config = dict(
    num_hidden_layers=10,
    hidden_size=192,
    num_attention_heads=2,
    num_key_value_heads=2,
    head_dim=96,
    intermediate_size=768,
    vocab_size=2048,
    hidden_act='quick_gelu',
    norm='rmsnorm',
    norm_place='pre',
    norm_eps=1e-05,
    positions='rope',
    rope_theta=10000.0,
    rope_fraction=1.0,
    qk_norm=True,
    attn_scale=0.11,
    bias='none',
    tie_word_embeddings=False,
    parallel_block=False,
    extras=['capped logits'],
    init='trunc',
    init_std_qkv=0.0377,
    init_std_o=0.0468,
    init_std_up=0.054,
    init_std_down=0.054,
    optimizer='muon_variant',
    learning_rate=0.00693,
    beta1=0.95,
    weight_decay=0.0,
    lr_head=0.00911,
    max_grad_norm=1.0,
    warmup_steps=30,
    schedule='wsd',
    decay_fraction=1.0,
    decay_shape='linear',
    final_lr_fraction=0.02,
    batch_tokens=16384,
    max_seq_len=2048,
    doc_mask=False,
    train_tokens=110400000,
    max_steps=6739,
    dataset='wikipedia_en',
)
MLP neurons of a small language model. Each row is named by its layer, matrix (up: input weights) and neuron, and shows model dimensions 32-159. Each number is 128 + 24 x the weight over its row's rms, rounded and kept within 0 to 255.
After each neuron's rows, "fires after" lists the tokens most often just before its 100 highest values on Wikipedia text that the model never trained on.

L4.up674 [ 98 157 164 102 127  89 119 160 114  93 154 140 120 111 140 139 133 106 113 125 110 150 121 115 111 122 115 158 103  79 120 125 110 113 157 102  95 106 119 145 130 147 101 128 148 114 152 104 152 118 121 116 128  93 146 105 163 149  94 175 163 130 111 172 140  91 167 109 108 106 119 123 136 118 101 130 144 127  72  75 148 106 158 112 108 133 157 133 149 196 113 111 122 137 124 112 122 148 125  74 144 136 131 105 129 173 112 121 145 109 103 164 137 121 185 146 115 111 146  83 123 127 173 137 135 135 136 113]
fires after: " as", " f", " F", " of", "de", " De"

L4.up639 [155 133 141 126 113 138 126 151 121  77 127 160 129  73 103 108 139 171 120  99 180 119 117 180 137 136 133 130 109 126 144 117  64 104 154 168 142 109 132 146 124 132 127 135 127 144  96 115  94 172 148 112 148 104 106  96  99 132  94 100 121 127 141 172 153 150 118 159 135 131 167 105 117 134 123 145  82 123 109  92 113 103 116 147 105 158 100 162 132  86 120 155  96 106 114  89 158  93 139 167 124  93 136  82 129 112 127 129  96 100 164  96 128 123 117 164 122 128 121 152 157 113 124 140 142 118 122 129]
fires after: " con", " Con", " ", " p", " F", " P"

L4.up578 [159 119 114 108 168 133 131 128 142  89 102 165 115 124 110 114  85 119  99 123 131 135 133 138 112 115 148 159 138 156 105 151 119 175 134 129 104 108 121 107 163 129 124 123 167 169 124 137 143 137 111 123 123 156 105 136 109 111 115 164 137 139 131 138 121 161 109 114 136 112 142  89 103 146 166 103 129 124 115 127 163 139  67  61 135 151 145 106 147 123 135 160 108 119 160 147 145 106 129 147  96 130  99 116 118 138 115 109  89 153  85 134  81 128 190 125 131 132 102  97 137 164 132 162 143 107 128 138]
fires after: " the", " The", " b", " each"

L6.up256 [113 136 123 144  83  87 119 170 149 132 110 111 135 154 129 115 119 156 147 109  86 101 119 131 129 164 155 126 114 114 150 121 124 151 169 146  61 163 158 127 132 119 121 127 132 123 156 103 157 137 136 122 123 159 152 133 154 168 137 180  89 111 164 159 121  94  63  98 117 103 117 104 107  97 127 138 128 167 173 129 104 166 130 112 135 123 105 111  78 127 113 157 105 124 135 125 124 136  83 136 159 140  80  91 110 133 151 127  95 135 139 113 128  97 170 148 143 135 120  89 100 134 125 115 137 134 113 108]
fires after: " in", " of", " In", " D"

L6.up214 [ 95 144 150 146 128 117  61 141 116 122  98 135 110 126 131 114  77 170 143 101  95 147 138 120 145 123 138  83 131 165 161 138 132 126 163 113 108 118 120 141 168 129  95 124  90 176 115 129 157 120  97 109 107 125  87 156  97 131 116 108 117  96 111 167 129 175 145  96 146 132 123 116 119 142 123 134 133 106  98  82 108  94 122 121 141 106 162 130 117 110 175 119 122 104 180 127 170 122 119 154 149 119 148  98 121 145 117  99 120 115 132 133 133 137 174 125 134 128  87 141 122  99  98 134 141 151 125 145]
fires after: " ", " M", " Me", "W", " Am"

L6.up126 [103 149  74 122 151 155  76 138 136 110 113 126 126 128 159 111  81 126 125 103 144 111 128 140 125 149 120 122 121 123 150 147 144 117 135 119  78 156 126 141 162 104 117 138 152 123 183 124 129 138 119 109 145 165 143 143  99 136 136 114  95 116 108 172 188 117  83 133 149 143  68 137 152 151 120 137 153  68 125 142 153  95 135 102 114 111 116 107 128 134 145 168 113 121 111 157 150 154 113 147 133 149 149 145 100 116 138 109  84 122  98 140 126 102 108  96 125  48  87 113 120 106 139 140 147 177 131 164]
fires after: "s", "ol", " Z", " known", " E", "-"

L4.up504 [129 117 122 107 147 133 133 158 103 142 125 157 115 118 135 102 121 165 118 141 125 150 113 101  95 109 127 166 126 136 110  95 141 118 103 101 114 122 167 115 121 134 117 114 131  79 146 154 101 117 150 134  76 168 133 108 161 127 109 107 130 137 129 117 120 128 145 181 100 141 169  74  90 111 159 144 125 140 107 112 172 137 145 142 108 137 111 160 154 152 129 127 116 130 169 102 141 138 138 148 132 108 142 181 155 135  77 156 124 137 169 105 182 114 126 172 128 132 125 102 119 134 167 185 143 128 170 129]
fires after: " g", " d", "g", " do", "c", " de"

L4.up559 [149 112 129  97 109 138 141 134 137 148  82 113 167  95 108  95 109 149 110 151  95 123 111 140 128 123 101 145 113 114 139 144 129  50 162 144 103 120 163 162 108 169 140 143 122 153 136 116 119 148 124 128 147 135 118 135  73 148 157 112 127 113 125  92 153 144 115 126 118 212 113 144 130 107 111 148 132 137 134 131 108 150 131 175 136 114 151 142 165 129 152 144 131 174 120 164 130 163 128 133 126 152  86 116 158  97 129 124 124 148 132 123 162 166 130 122 110 113  80 119  87 127 183 153 108 113 153 127]
fires after: "go", "le", " Li", "ra", " Go", " Lo"

L6.up89 [113 139 100 118  95  94 102 155 171 165  97 125 138 139 111  94 117 145  85 100 131 151 135 175  85 112 124 158 124 152 138 141 129 129 133 142 184 130 125 104 110 157 140 108 127 147  96 115 149 140  81 124 131 105  90 152 121 122 127 121 145 141 134 151 128 122 134 165 142  94 132  95 128 139 116 164 129 113 162 169 141 124  86 152 144 122  92 131 132  93 153 134 119 171 103 149 183 177  89  89 121 142 143 104 123 114 101 109  98 126  86 100 123 130 101 138 141 122 141 175 122 132 115 120 156 115 120 136]
fires after: "\n", " we", "ur", "w", "we"

L4.up485 [127 113 125 112 101 110 132  84 110 111 137 131 106 135 158  98 113  82 133 139 110 146 143 128 100 125 149 161 145  66 135 122  84 137 141 139 113 133 109 136 171 149 118 155 152 157 129 148 102 111 107 120 147  87 134 118 172 176 163 147 129 169 100  94 180 105 139 145 147 114 132 134 138 124 119 129 130 155 105 121 133 132 138 175 112 103 100 135 136 155 149  96 166 132 130 116 112 115  87 170 116 139 103 187 170 100 111 150 143 119 109 125  85 133 151 132  79 145  81  92 162 125 150  78 148 107 157  88]
fires after: " a", " A", " and"

L3.up216 [131 118 116  65 136 174 105 144  93 179 146 114 124 170  89 171 124 146 121 146 139 113 117 112  98 186 157 153 130 148 112 101 125 127 139  91 151 140 141 154 105 137 142  94 135 115 146 155 121 129 126  85 121 117 142 115 114 135 101 122 101 129 142 173 150 176  99 140 101 159 140 144 115 112 123 106 115 153 119 125 142 108 132 145 102 128 133 180 131 125 102 122 128  74 105 115 101 143 133 131 117 118 147 121 120 109 140 117 170 113 114 143 150 120  98  94 129  98 160  98 110 130 121 130 141  73  92  64]
fires after: "s", " 19", "ri", "ar"

L4.up218 [141  89 111 103 123  79 122 102 156 126 127 132 152 127 159 113  85 102 119 130 141 129 129 131 126  98 145 142 124 170  93 125 157 154 126 168 152 130 160 116 145 124 175 136 126 114 150 117 151  82 136 121 119 101 154 140 129 109  68 168  90 160 127  99  83 122  93 149 181 147 130 109 157 154 139 111 116  87 117 131 149 135 166 104 124 147 137 125 114 131 126 139 140 163 148 126 117 115 109 114 134 121 119 139 117 159 129 110 128 106 166  59 133 164 126 162 128 109  92 134 109 162  83 120 145 117 131 192]
fires after: "ba", ".", "c", " Ba", "ed", "s"

L6.up679 [188 149 179 141 116 103 143 130  69 116 136 130 111  80 138 109 124 117 117 109  64 121 115 123 123 145 181 146 134 137 167 127 106 129 123 133 144 152 126  83 141 117  93 114 136 130 128 128 172 126 111 128 112  76 129 194 117 189 164 134 123 101 105  82 146 105  68 148 126 114 105 130 111 160 130 119 135 132 114 128 100 127 152 132 101 110 130 104 121 110 158 132 134 147 135  66 111 133 112  70 129 150 137 150 130 143 142 161 101  91 134 112 163 105 159 152 169 116 152 124 138 143 135 123 110 159 129 155]
fires after: "in", "low", " in", " open", " In", "ed"

L6.up74 [110 133 164 141  92 162  92 151 135 137 137 148 159 113 121 190 123 130 140 128 121 123 122 128 133  87 148 143 130 115 139 106 142 126 111 118 120 104 169 119 145 144 118 180 143 120 137 111 144  99  98  95  88 155 139  94  78 149 123 155 115  87 152 119 139 162 133  80 125 125  99 112 119 126 108 129 122 128 127 123 123 145 128 108 123 121 111 158 127  73 130 117 126 115 156 131 117 102 120 127  84 115 166  93 130 134 124 142 100  51 105 125  96 103 147 176 122 117 135 114 152 119 127 159 148 110 110 119]
fires after: "s", " cl", " p", " c", " sp"

L6.up16 [100 158 104  93 120  90 131 143 154 117 139 162 115 144 111  69  96 120 129 128 114 121 133 135 135 174  99 100 126 128 138 183 145 133 142 163 144 119 129 127  73 145 152  83 120 135 130 119 123 120 138  88 112 150 158 138 116  76 117 122 151 143 147 105 154 103  95 119 147 130 155 109 146 133 114 123 127 127 144 134 165 151 118 109 150 123  97 164  80 161 150 187 108 155 159 121 149  86 141 136 107 126 117 162 117  90 137 121  77 158 124 146 109 104 126 138 129 127 148 102 145  98 166 119  90 136 118 130]
fires after: "s", " co", "-", "ro", "p", " "

L4.up441 [107 143 129 109 152 147 108 130 112  75  68 112 106 102  92 111 131 148 123 111 163 141 125 132 132  65 116 117 118 125 115  96 100 107 122 160 105 180 105 164 114 102  95 122  99 128 129 140 115 114 122 118 108 102 140 117 158 105 143 136 118 127 132 117 154  99 155 160 110 124 109 132  92 152  90 105 171 111  80 145 158 167 149 132 139 131 132 122 121 110 144 121 126 136 110 151 124 120 112 122 126 127 127 116 156 124 140 114 130 104 109 120 115 131 143 149 126 105 148  83 129  98 148 136 118 130 174 133]
fires after: "\n", " st", " G", ")", "s", ";"

L4.up263 [105 128 123 133 117 135 119 152 158 111 103 157 126  79 111 130 101 152 110 125 159 137 149 163 145 119 104 166 149 132 156  98 114 118  94 132 114 111 134 102 145 146 168 128 155 143 129 137 100 105 153 142  88 148 141 115 123 108 156 153 117  98  70  88 118 137 103 143 137 153 110 104 145 131  92 151 163  98 117 115 158 104  94 126 141 126 133 127 124 130 140 162 112 133 184 138 132  97 148 133 114 141 138 115  99 149 156 165 124  88 110 138 115 155 146 144 103  87  93 143 151 131 146 118  82  89  99 154]
fires after: "ba", " po", "s", " sp", " Ba", " pre"

L4.up29 [144  92 177 115 134 154 131 136 153 148 100  95 142 130 108 155 113  77 153 149 126 120 103 124 115 137 125 155 141 105 159 109 163 149 137 111 153 129 131 118  87 139 149  96 146 127  81 146 137  87 185 108 101 140 120 160 145 130 119 120 111 127 159 156 140 138 154 137  90 138 168 180 116 122 124 168 123 134 143 109 107 139 130 129 148 108 145 151  74 143 109 131 104 102  88 139 179 118 115 168 103  95 123 132  81 154 124 168 111 100 152 151 123 144 124 101  88 104 116  80  85  70  95 152 121  91 125 128]
fires after: " comp", " S", "s", " Pri", "ri", "m"

L3.up518 [ 81 166 120  84 109 159 119  97 118 133  81  94 116 136  99 147 141 113 119 124 115  84 123 107 138 117  82 150 151 129 127 118 104 107 143 168 146 105 118 125  94 162 124  99 109 128 101 140 137 121  89 116 119 126 126 122 129 107 113  99 113 106 121 148 173 127 134 188 147 128 111 153 134 131 154  55 160 104 134 135 165 111 100 149 170 103 141 181 117  85 118 110 160 124 143 140 152 148 110 128 125  96 110  95 126 107 105  92 132 130 130 141 131 120 136 132 146 103 104 105 128 169 137 144 103  92 114 183]
fires after: "%", ")", " ", " G", "G", "N"

L3.up187 [111 129 153 104 112 124 112 161 126 135  93 128 119 132  80 142 113  92 148 123 134  94 132 102 138 136  86 136 144 119 108 128 124 158 130 140 185 110 121 118 108 125  97 133 141 100 116 100 124 142 111  82 113 116 111 147 149 124 103 131 136 139  98 130 185 108 114 157 131 139 144 122  92 137 147 118 177 163 132 112 145 146  97 164 147 128 121 160 242 129  81 122 135 129 156 151 133 112 126 151 120 140 116 135 120 109 158  81 137 122 167 119  95 107 168 159 128 116 136 136 101 118 138 110 107 128 140 116]
fires after: "en", " G", " di", " ", "par", "di"

L6.up493 [118 118 100 106 125 154  95 115  96 137 113 166 140 122 119 116 123 150  93 107 107 107  91 134 104 117 107 130 156 103 157 145 138 105 111 102 118 104 150 116 106 134 110 133 112 131 101 122 135 110 111 115  73  98 161 159 120 152 153 111 107 148 136 116 152 109 129 144 135 143 127 165 127 128 172 101 140 126 141 142 115 118  92 141 145 131 138 142 124  94  92 107 157 134 130 125 160  81  71 157 135 135  99 145 135 137 120  69 103 108 190  98 165 117 119 146 124 121 151 129 167 147 182 112 128 123 130 155]
fires after: " ", " G", " a", "–", " co"

L6.up133 [147 119 150 128 167 177 154 118 134 158  97 143  86 129 103 124 138 104 123 130 131 128 135 124 101 153 141  93 126 128 170  85  84 120 138 167 122 130 136 131 114 117 138 134 141 101 140 132 106  94 118 144  98 137 123 108 124 122  94 130 138  96 102 101 162 140 124 142  71 168 113 179 118  96 114 137  93 143 125 113 135 139 177 151 115 121 143 115  93 117  69 100 188 154 122 142 111 115 101 149 102 168 137 113 134 111 121 168  74 105 143 136  96  80 137 146  93 139  97  72 155 107 136 118 124 127 114 114]
fires after: "s", " the", " its", " sp"

L6.up578 [ 74 127 138 136 144 117 115 135 142 111 134 101 117 112 132 136  98 115 148 160 117 117 150 113 131 103 117 134 152 105 141 127 146 143 163 159 123 127 170  43 140 113 160 149 157 140 113 148 125 127 116 102 106 121 124 155 155 149 160 120 136 115 137 109 124 160 141 153 138 170 142 161 124 111 149 154 138 125 167 101 129 149 145 136 139 142 148 129 105 120 149 156 110 151 180 157 164 135 149 155 118 112 124  78 106 129 132 137  97  84 151 128 129  79 129 178 103 140  97 118 127 146 123 121 125 117 142 163]
fires after: " ", ".", " the", ",", "s", " S"

L6.up19 [112 100 151 131 113 156 134 168 111 114 132 117 158 108 127 158 102 115 152 105 138 121 148 130 122 148 188  69 109 126 172 122 182 141 107 102 128  77 122 118 104  93 138 142 127 130  86 133 115 131 114 138 160 134 152 125 130 120 121 130 113 125  87 126 130 143 165 105 136 129 109 120 137 151  91 140 158 113  95 103 162 154 100 142 159  93 142 110 133 155 129 156 142 120 105 106 157 114 128 112 122 128 156  98 125 149 166 118 140 123 142 102 129 144 128  84  99 166  78 123 145  85 139  92 115 151 101 164]
fires after: " ", " M", "s", " S", "y"

L4.up443 [ 81 134 133 170 141  92 163 103  95 107 172 163 162 102  98 124 135 171 114 145 148 126 137 131 113 143 139 125 101 141 142 123 109 164 181 117  90  87 132 134  99 122 112 109 122 167  83 157 106 120 137 160 114 100 106 151 121  92 103 135 148 130  93 118 121 146 129 100 101 127 120 116 107 107 135 149 120 125 144 157 100 120 109 128 110 110 109  96 133 165 136 147 119 189 139 135 153  83 106 122  98 141 112 115 129 145  98 148 141 108  84  89 123 150 136  91 135  92 137 154 160 132 166 133 138 135 122 139]
fires after: " M", " F", " Ba", " mo", " h", " Mo"

L4.up401 [125 120 112 128 139 139  85 111  89 119 117 123  99 134  80 124 114 123 127 141 137 171 145 119 104 133 130 158 154  85 161 114  94 158 119 109 126 123 145 139 156 168 140 148 115 103 127 121 105  92 115  90 151  95 154 146 176 111  81 117 149 181 143 111 155 124 118 121 136 174 146 141 102 161 137  86 133 112 114 138 129  98 139 101  92 112 111 156  93 185 118  97 135 140 130 123 155 127  93  92 112 153 151 132 165 133 131 144 130 127 161 125 120 132 144 118 157 117 116 114 166 134 133 120 116 135 124 118]
fires after: "B", " A", " a", " Ba", " Ca", " I"

L4.up43 [129 110 151 147  83 133 152 126  82 102 127 151 119 145 113  97 132 123 175 138 110 120 147 158 120 137 143 109 137 118 143 109 110 143  94 147 135 143 139 111 106 131 129 174 110  91 179 158 154 117 153 123 156 141 158 135 102 111 150 121 144 148 137 120 124 117 159 101 115 160 155 149 105 173 106 137 138  83 109 144 153 127 122 117 103 104 122 163  80 148 119 139  97 127  73 124 126 166 125 131 126 153 164 149 142 157 108 129 173 129 136 103 135 140  81 147 128  98 109 130 134 101  87 115 126 152 120 128]
fires after: " a", " A", " pro", " P", "co", "ver"

L4.up96 [140 121  92 148 127  77 188 113 119  68 136 149 182 136 174 139 159  87 117 116 137 144 125 157 111 135 101 140 117 126 161 105 128 162 143 149 131  85 139 145 110 108  86 106 104 127  95 128 103 138 147 116 125 153 156 112 135  88 110 135 137 113 118 114 132 114 135 123 139 102 159 132 125 151 118 103 173 141 181 196 130 104 102 151 165 161 121 121  91 103 135 136 128 127 101 153 169 108 114 124 118 140  74 150  97 107 123 121 101 103 106 100 124 106 139  98 132 125 150 143 167 119 115  65 148 118 106 110]
fires after: " Mo", " mo", "n", " fa", " V", "mar"

L4.up262 [108 161 122 123 105 125 147 125 133 136 116 127 124  82 122  90 130 162 132 132 164 144 125 127 115  78  95 100 101 143 147 117 124 133 146 142 140  95 144 105 152 134 137 121 127 152  98 126 132 168  62 125 105 163 178 144  97  98 144 114 122 128 138 113 143 135 136 105 142 142 134 106  93 152 137 138 108  98 140 151 138  73 132 152 129 147 164 149  96 138 166 112 113 142 102 116 154 112 103 142 175  94 108  86 148 118 121  99  84 115 125 154  97 165 126 102 129 123 113 166 113 133 113 145 114 130 116 125]
fires after: " =", " b", " Vi", "\n", " p", " "

L6.up736 [136 128 105 115 139  95 157 171 146 136 117 161 153  79 167 138 102 121 129 116 108 144 125 141 149 164 114 149 163 104 145 113 142 146 165 123 128 134 148 146 115 143 113 121 150 156  86 146 149 143  55 116  98 116 141 156  73  74 175 126 119 135 131 128 125 112 138 113 111 145 118  93 153 129 128 140 127 135 124 111 131 162 125 120 169 144 142 143 106 131 138 123  94 157 125 129 114 134 141 117 145 122 161 163  89 107 118 153 149 140 153 123 149 131 138 127 161 156 112 133 146 103 160 211 103 102  96 125]
fires after: "s", "sh", " Sh", "ha", "as", " S"

L3.up468 [111 103 135 109 107 151 115 118 110 115  79  98 139 100 118 121 104  84  85 130 140  83 127 164 154 120 116 130 157 162 104 134 193 157  57 116 125 122 164 122 123 161 147 150  95 115 134 122 145 134  89 137 123 156 123 101 123 116 146 130 141 154 142 153 160 181 107 146 126 140 143  96 141 153 144 108 165 127 123 141 134 114 118 173 187 136 100 117 148 143 172 123 122 135 109 174 131 113 142 128 108 123 127 101 132 120  85 111  65 157 119  80 160 146 154  79 128 143 120 146 137 134 122 138 151  91 118 116]
fires after: "\n", "ri"

L4.up277 [106 132 124 140 117 142 118 118 106 129 101 118 159 136 174 155 103 126 144 132 114 153 102 134 148 160 142 164 101 192 134 145 120 150 167 107  84 119 147 128 145 163 108 164 151 128 180 121 132 128 149 118 150 129 116 142  98 141 158 145 131 126 132  88 130 124 110 136 131 145 106 139 116 122 127 112 133 156 139 102 139 154 144 120 122  94 123 132  64 157  92 182 122 121  69 131 127 184 109 130 109 142 167 164 162 139 126 180 113 124 163 158 154 117 120  99 113 175 124  80 173 157 156 179 139 169 140 105]
fires after: "A", " of", " in", "al", " for", " Na"

L6.up0 [116 125 166 108 145 109 127 123 147  49 163 171 146 118 116 106  64  75 138  90 142 137 146 145 164 120 129 108 121 136 142 125 129  66 109 154  76 146 129 149 115 140 125 121 111 102 139 130 132 101  99  75 102 123 116 142 125 109 160 140 119 122  93  96 132 180 128 129 122 162 163 126 113 115 152 134 163 130 174 161 118 161 136 117 134 154  92 119 129 127 167 129 108 161 153 173 113 119 124 115 125 123 173 120  90 110 127 104 106 132  94 131 142 135 151 159 119  85  93 120 140 107 120 146 110 128 109 135]
fires after: " ", " S", " Z", " Ch", " b", "s"

L3.up362 [ 96 142 154 136 101 148 131 151 169 138 177 143 115 132 115 126 145 122 123 106 126 138 123 117 121 110 134 138 106  73 122 147  95 139 141  92 120  90 140 137 135 150 127 145  89 101 147  92  82 131 138 137 143 116 125 116 169 173 126 142 142 141 109 155 136 154 113 122 103  95 104 110 116 160 134 140 136 126 120 155 128 152 141 128 153 101 107 112  79 133  80 144 122 128 119 112 138 118 103 186 128 154  70  95 162 133 126 107 124 122  94 144 152 185 106  90 139 129 125 123 136  85 146 160 138  89 158 136]
fires after: " f", " F", "n", " mo", "l"

L3.up639 [126  72 137 113  91 116 117  49 122  95 103 157 108 132 149 115 125  97 124 156 135 159 141 107 142 115 134 154 120 105  92 169 108 126 130  94 132  93 124 137 155 156 158  82 141 103 163 123 111 101 142 131 171 104 115 113 181 130  96 110 148 142 102 121 144 158 160 122 150 106 123 142 137 131 119 117 130 142 119 128 113 111 148 135  96 146 107 190 129 167 168 105 135 137  99  71 144 104 119 153 148  97 132 155 129 143  69  96  88 149 112  95 177 134 149 118 175 148 129 109 155 140 125 151 142 118 108 137]
fires after: " A", " a", " Ja", " U", "|"

L3.up42 [106  97 116 121 126 148  96 114 141  87 134  81 112 117  62 124  74 116 113 126 104 115  87  97 166 154 138 100 105 115 150  80 163 106  99 166 117 121 121  95 109 136 127 110 129 149 137 142 116  98 179 139 129 122 115 102 116 163 163 149 124 192 118  98 132 157 137 105 125 139 130 125 108 130 122 153 140  84 120 126 139 127 102 148 148  99 134 110 124 143 177 141 108 179  81 149 132  97 169 113 123 134 173 147 112 117 121 176 106  94 148 133 162 145 125 132 126  97 148 138  86 123 154 123 108 152  96 136]
fires after: "li", "ri", "ough", "al", "lo"

L4.up310 [166  80 144 127 180 151 155 102 111  87 143 165  91  96 128 129 118 125 107 136 107 167 110 119 106  93 117 141 103 126  90 146 115  85 136 140 190 188 130 123 121  99 150 135 125 131 110 167 129 146 143 127 107  87 145 137 112 142  95 134 168 104 166 124 159  87 155 159 129 165 130 120 145 141 148 146 101 141 130  95 126  89 134 168  94 153  96 112 135 159 120 130 134 131 141 149 118  90 113 128 116 110 149 137 195  79 163 169 158 102 137 100  95 109 160 132 117 136 147 152 157 149 125  74 129 114 136 130]
fires after: "s", " Con", "lo", " re", "ly", " "

L6.up554 [120 147 144 191  83 130 142 152 139 150 123 165 129 136 114 138 123 108 141 158 152 131 116 144 118 160 125 149 102 112  90 128 124 157  99 132 158 113 134 113 133 154 108  86 147 133 103 112 165 139 108  99  71 144 156 113 140 131 133 132 127 127 159 118  61 127 105 116 129 191 119  93 115 148 161 177 168 105 125 114 116 150 114 122 128  88 153 104 145 100 105 115 174 159 109 101 137 125 157 132 110 143 175 142 100 122 117 159  86 152 128 132 105 133 123 118 111 102 106 126 127 117 133 104 120 115 169 131]
fires after: "ra", "%", " Le", " Ra", " La", "le"

L4.up196 [149 130 127 111 114 122 149 133 155 114 101 138 137 125  92 147 108 140 147 114 130 157 162 107 170 114  87 111 142 133 125 144 142 123 138 131 106  77  84 142 110 115 157 122 130 150 116 123 111 107 135 150 107 158 109 113 137 149 176 100 143 190 155 169 142 143 132 144 146 137 136 153  88 107  97 163 181 101 177 125 164  87 119 138 125 112 118  98 135 138 140 115 123 149 115 112 143 130 111 137  97 132 154 166 108 114  96 201 151 110 115 143 145 154 145 103 151 108  94 127 140 149 107 132 107 131 154 143]
fires after: " h", "la", "li", " Jo", "tro", "lo"

L4.up451 [104 126  98  93 126 110 152 122 117 116 134 158 165 139 127 140 100 118 126 104 147 108 135 121 162  98  87 114 122  89 126 102 115 106 135 123 112  93 152 127 140 143 109  83 128 154 108 182 104 143 160  98  98 112 105 148 120 118 103 155 110 109 130 122 112 148 111 121 125 140 175 148  94 165 111 135 117 153  97 158 147 103 104 108 117 138 147  93 143 111  89 141 143 170 137 122 134 107 121 169 136 106 134 151 126 105  83 139 131 101  98 114  97 154 122 160 118 129  74 118 155 125 167 144 160 153 114 137]
fires after: " Mo", " f", "o", " So", " bo", " F"

L4.up7 [136 137 129 165 142 131 106 124 153  85 146 170 163 105 113 114 122 104 117 130 139 121 121  95 165 153 137 158 134 121 109 124  97 152 162 175 131 163 127 114 132 129 154 113 151 122 121 131  89 156 159 141 141 139 140 151 139 139 115 148 113 106 114 105 124 139  87 128 155 169  86 134 130 130 181 124 141 137 167 136 144 152 134  82 103 137 164 156 102 113 153  93 163 118 170 110 121 143 202 157 137  80 125 113 126 129 129 140 140 146  99 113 148 104 157 154 107 152 120 142 169 156 136 155  94 113 125 144]
fires after: " ", " R", "-", " 3", "R", " ("

L6.up6 [ 85 128 128 143 117 118 187 117 109 114 131 155 118 124 100  98 149 102 137 105  95 116 152 164 144 190 144 161 162 148  92 156 109 146 102 134 143 137 138 141 142  94  98  96  94 147 129 130 136 130 129 122 120 161 141 151 119 121 118 157 128 118 128 118 163 108 101 133 123 153 120 134  99 163 129 137 138 166 155 171 162 143 162 113 169  93 141 111 182 119 130 149 157 154 105 114 145 143 143 143 111 132 114 147 117 147 122 157  86 123 105 123 121 155 127 128 141 153 149 141 149 139 110 125  83 116 145 121]
fires after: "ra", " R", " Ra", "R", "C", "r"

L4.up76 [130 151  96 133 116 105 159 167 110 113 100 134  99 112 134 106 137 149 110 119 120 127 106 159 146  73  79 142 122 114 102 119 104 128 137 124 128 140 132 124 133  89 143 104 115 108 108 161 135 163 128 122 152 127 147 149  77 144 121 106 147 103 140 120 126 161 125 159 144 185 147 152 126 115 103 164 151 145 114  80 126 160 136  97  97  98 108 131 119 142 162 147 167 132 112 143 133  96 131 164 107 165  90 123 139 120 139 144 159 117 149 169 155 145 147 112 159 214 161 143  94 153 134 171 126 127 124  98]
fires after: "go", " Mo", " Go", "n", "o"

L6.up336 [126 155 111 137 134 104 141 150 113  95 126 143 117 135 159 107 125  98 129  83 169  87  90 179 139 123 100 120 133 129 150 126 100 102 142 154 102 147 158 100  90 127 125 146 141 122 125 145 102 117 156 110 115 120 169 129 144 115 130 122  93  96  97 129 138 143 128  96  98 159 118 144 158 183 170 122 148 128 130 116 119 168 164 108 107 115 105 120  84 124 116 187 159  89 180 133 130 121 176  89 141  94 106 112 114 147 147 115 123 157 181 133  94 157 138 125 109 110 161 115 151 160 150  95 157 141 123 147]
fires after: " ", " V", "-", "ut"

L6.up739 [139 133  37 120 106 116 125 150 128 109 125 149 131 125 165 140  80 129 101 144 159 153 112 147 153 120 136 105 152 114 102 142 107 140 130 137 141  72 136 128 129 129 111 133 126 147 158  83 128 140 168  96 171 114 137 137 111 109 150  80 125 126 155 161 103 154 145 131 126 125 127 129 132 142 141 143 144 110 152 132 102  98 147 104 146 134 151 157 127  91 142 135  95 124 143 147 134 141  75 117 109 113 146 141 153  75 146 142  58 133 119 108 107 145 127 160 145 186 158 106 124 154 116 169 160 122 119  99]
fires after: " the", " ma", " The", "li", "co"

L4.up54 [ 93 134 111 119 109 146 145 186 149 114 107 137 131 104 112 102 119 152 148 112 162 112 170 113 136 123  75 145  94  71 105 114 112 138  98 109 138 122 121 102 103 140 163 105 129 119 122 138 162 128 131 129  74 125 109 102 137 131 119 149 118 130  68  97 181  96 128 134 137 160 149 117  79 148 137 123  91 136  99 121 138 123 135 126 145 122 121  94 149 117 132 128 161 117 207 125 135 177 103 133 108 122 104 119  96 156 110 135 128 148 133 112  97 145 129 120 135  81 113 119 115 107 147 129 129 125 162 159]
fires after: " F", " f", " G", " g", " Ch"

L4.up304 [139 167 117 128 154 123 103 144 136 122 149  95 119 119 136 151  85 141 127 166 148  85 113 118  97 135 131  77 127 116 135  99 109  77 116 119 138 139 140 150 133 169  98 174 112 129  92 122 100 162  92 108 131  82 145  71 154 155 133 114 118 129 152 121 100 125 109 168 159 162 128  85 102 160 126 159  75 106 125 186 136 116 121 121  99 161 152 168 150 110 122 120 149 108 112  96  93 131 121 122 136  98 140 110 154 130  79 110 135 155 110 121 138  93  94  98 113 127  97 124 145 128 100 142 109 126 140 162]
fires after: " p", " P", "hy", " Je", " co"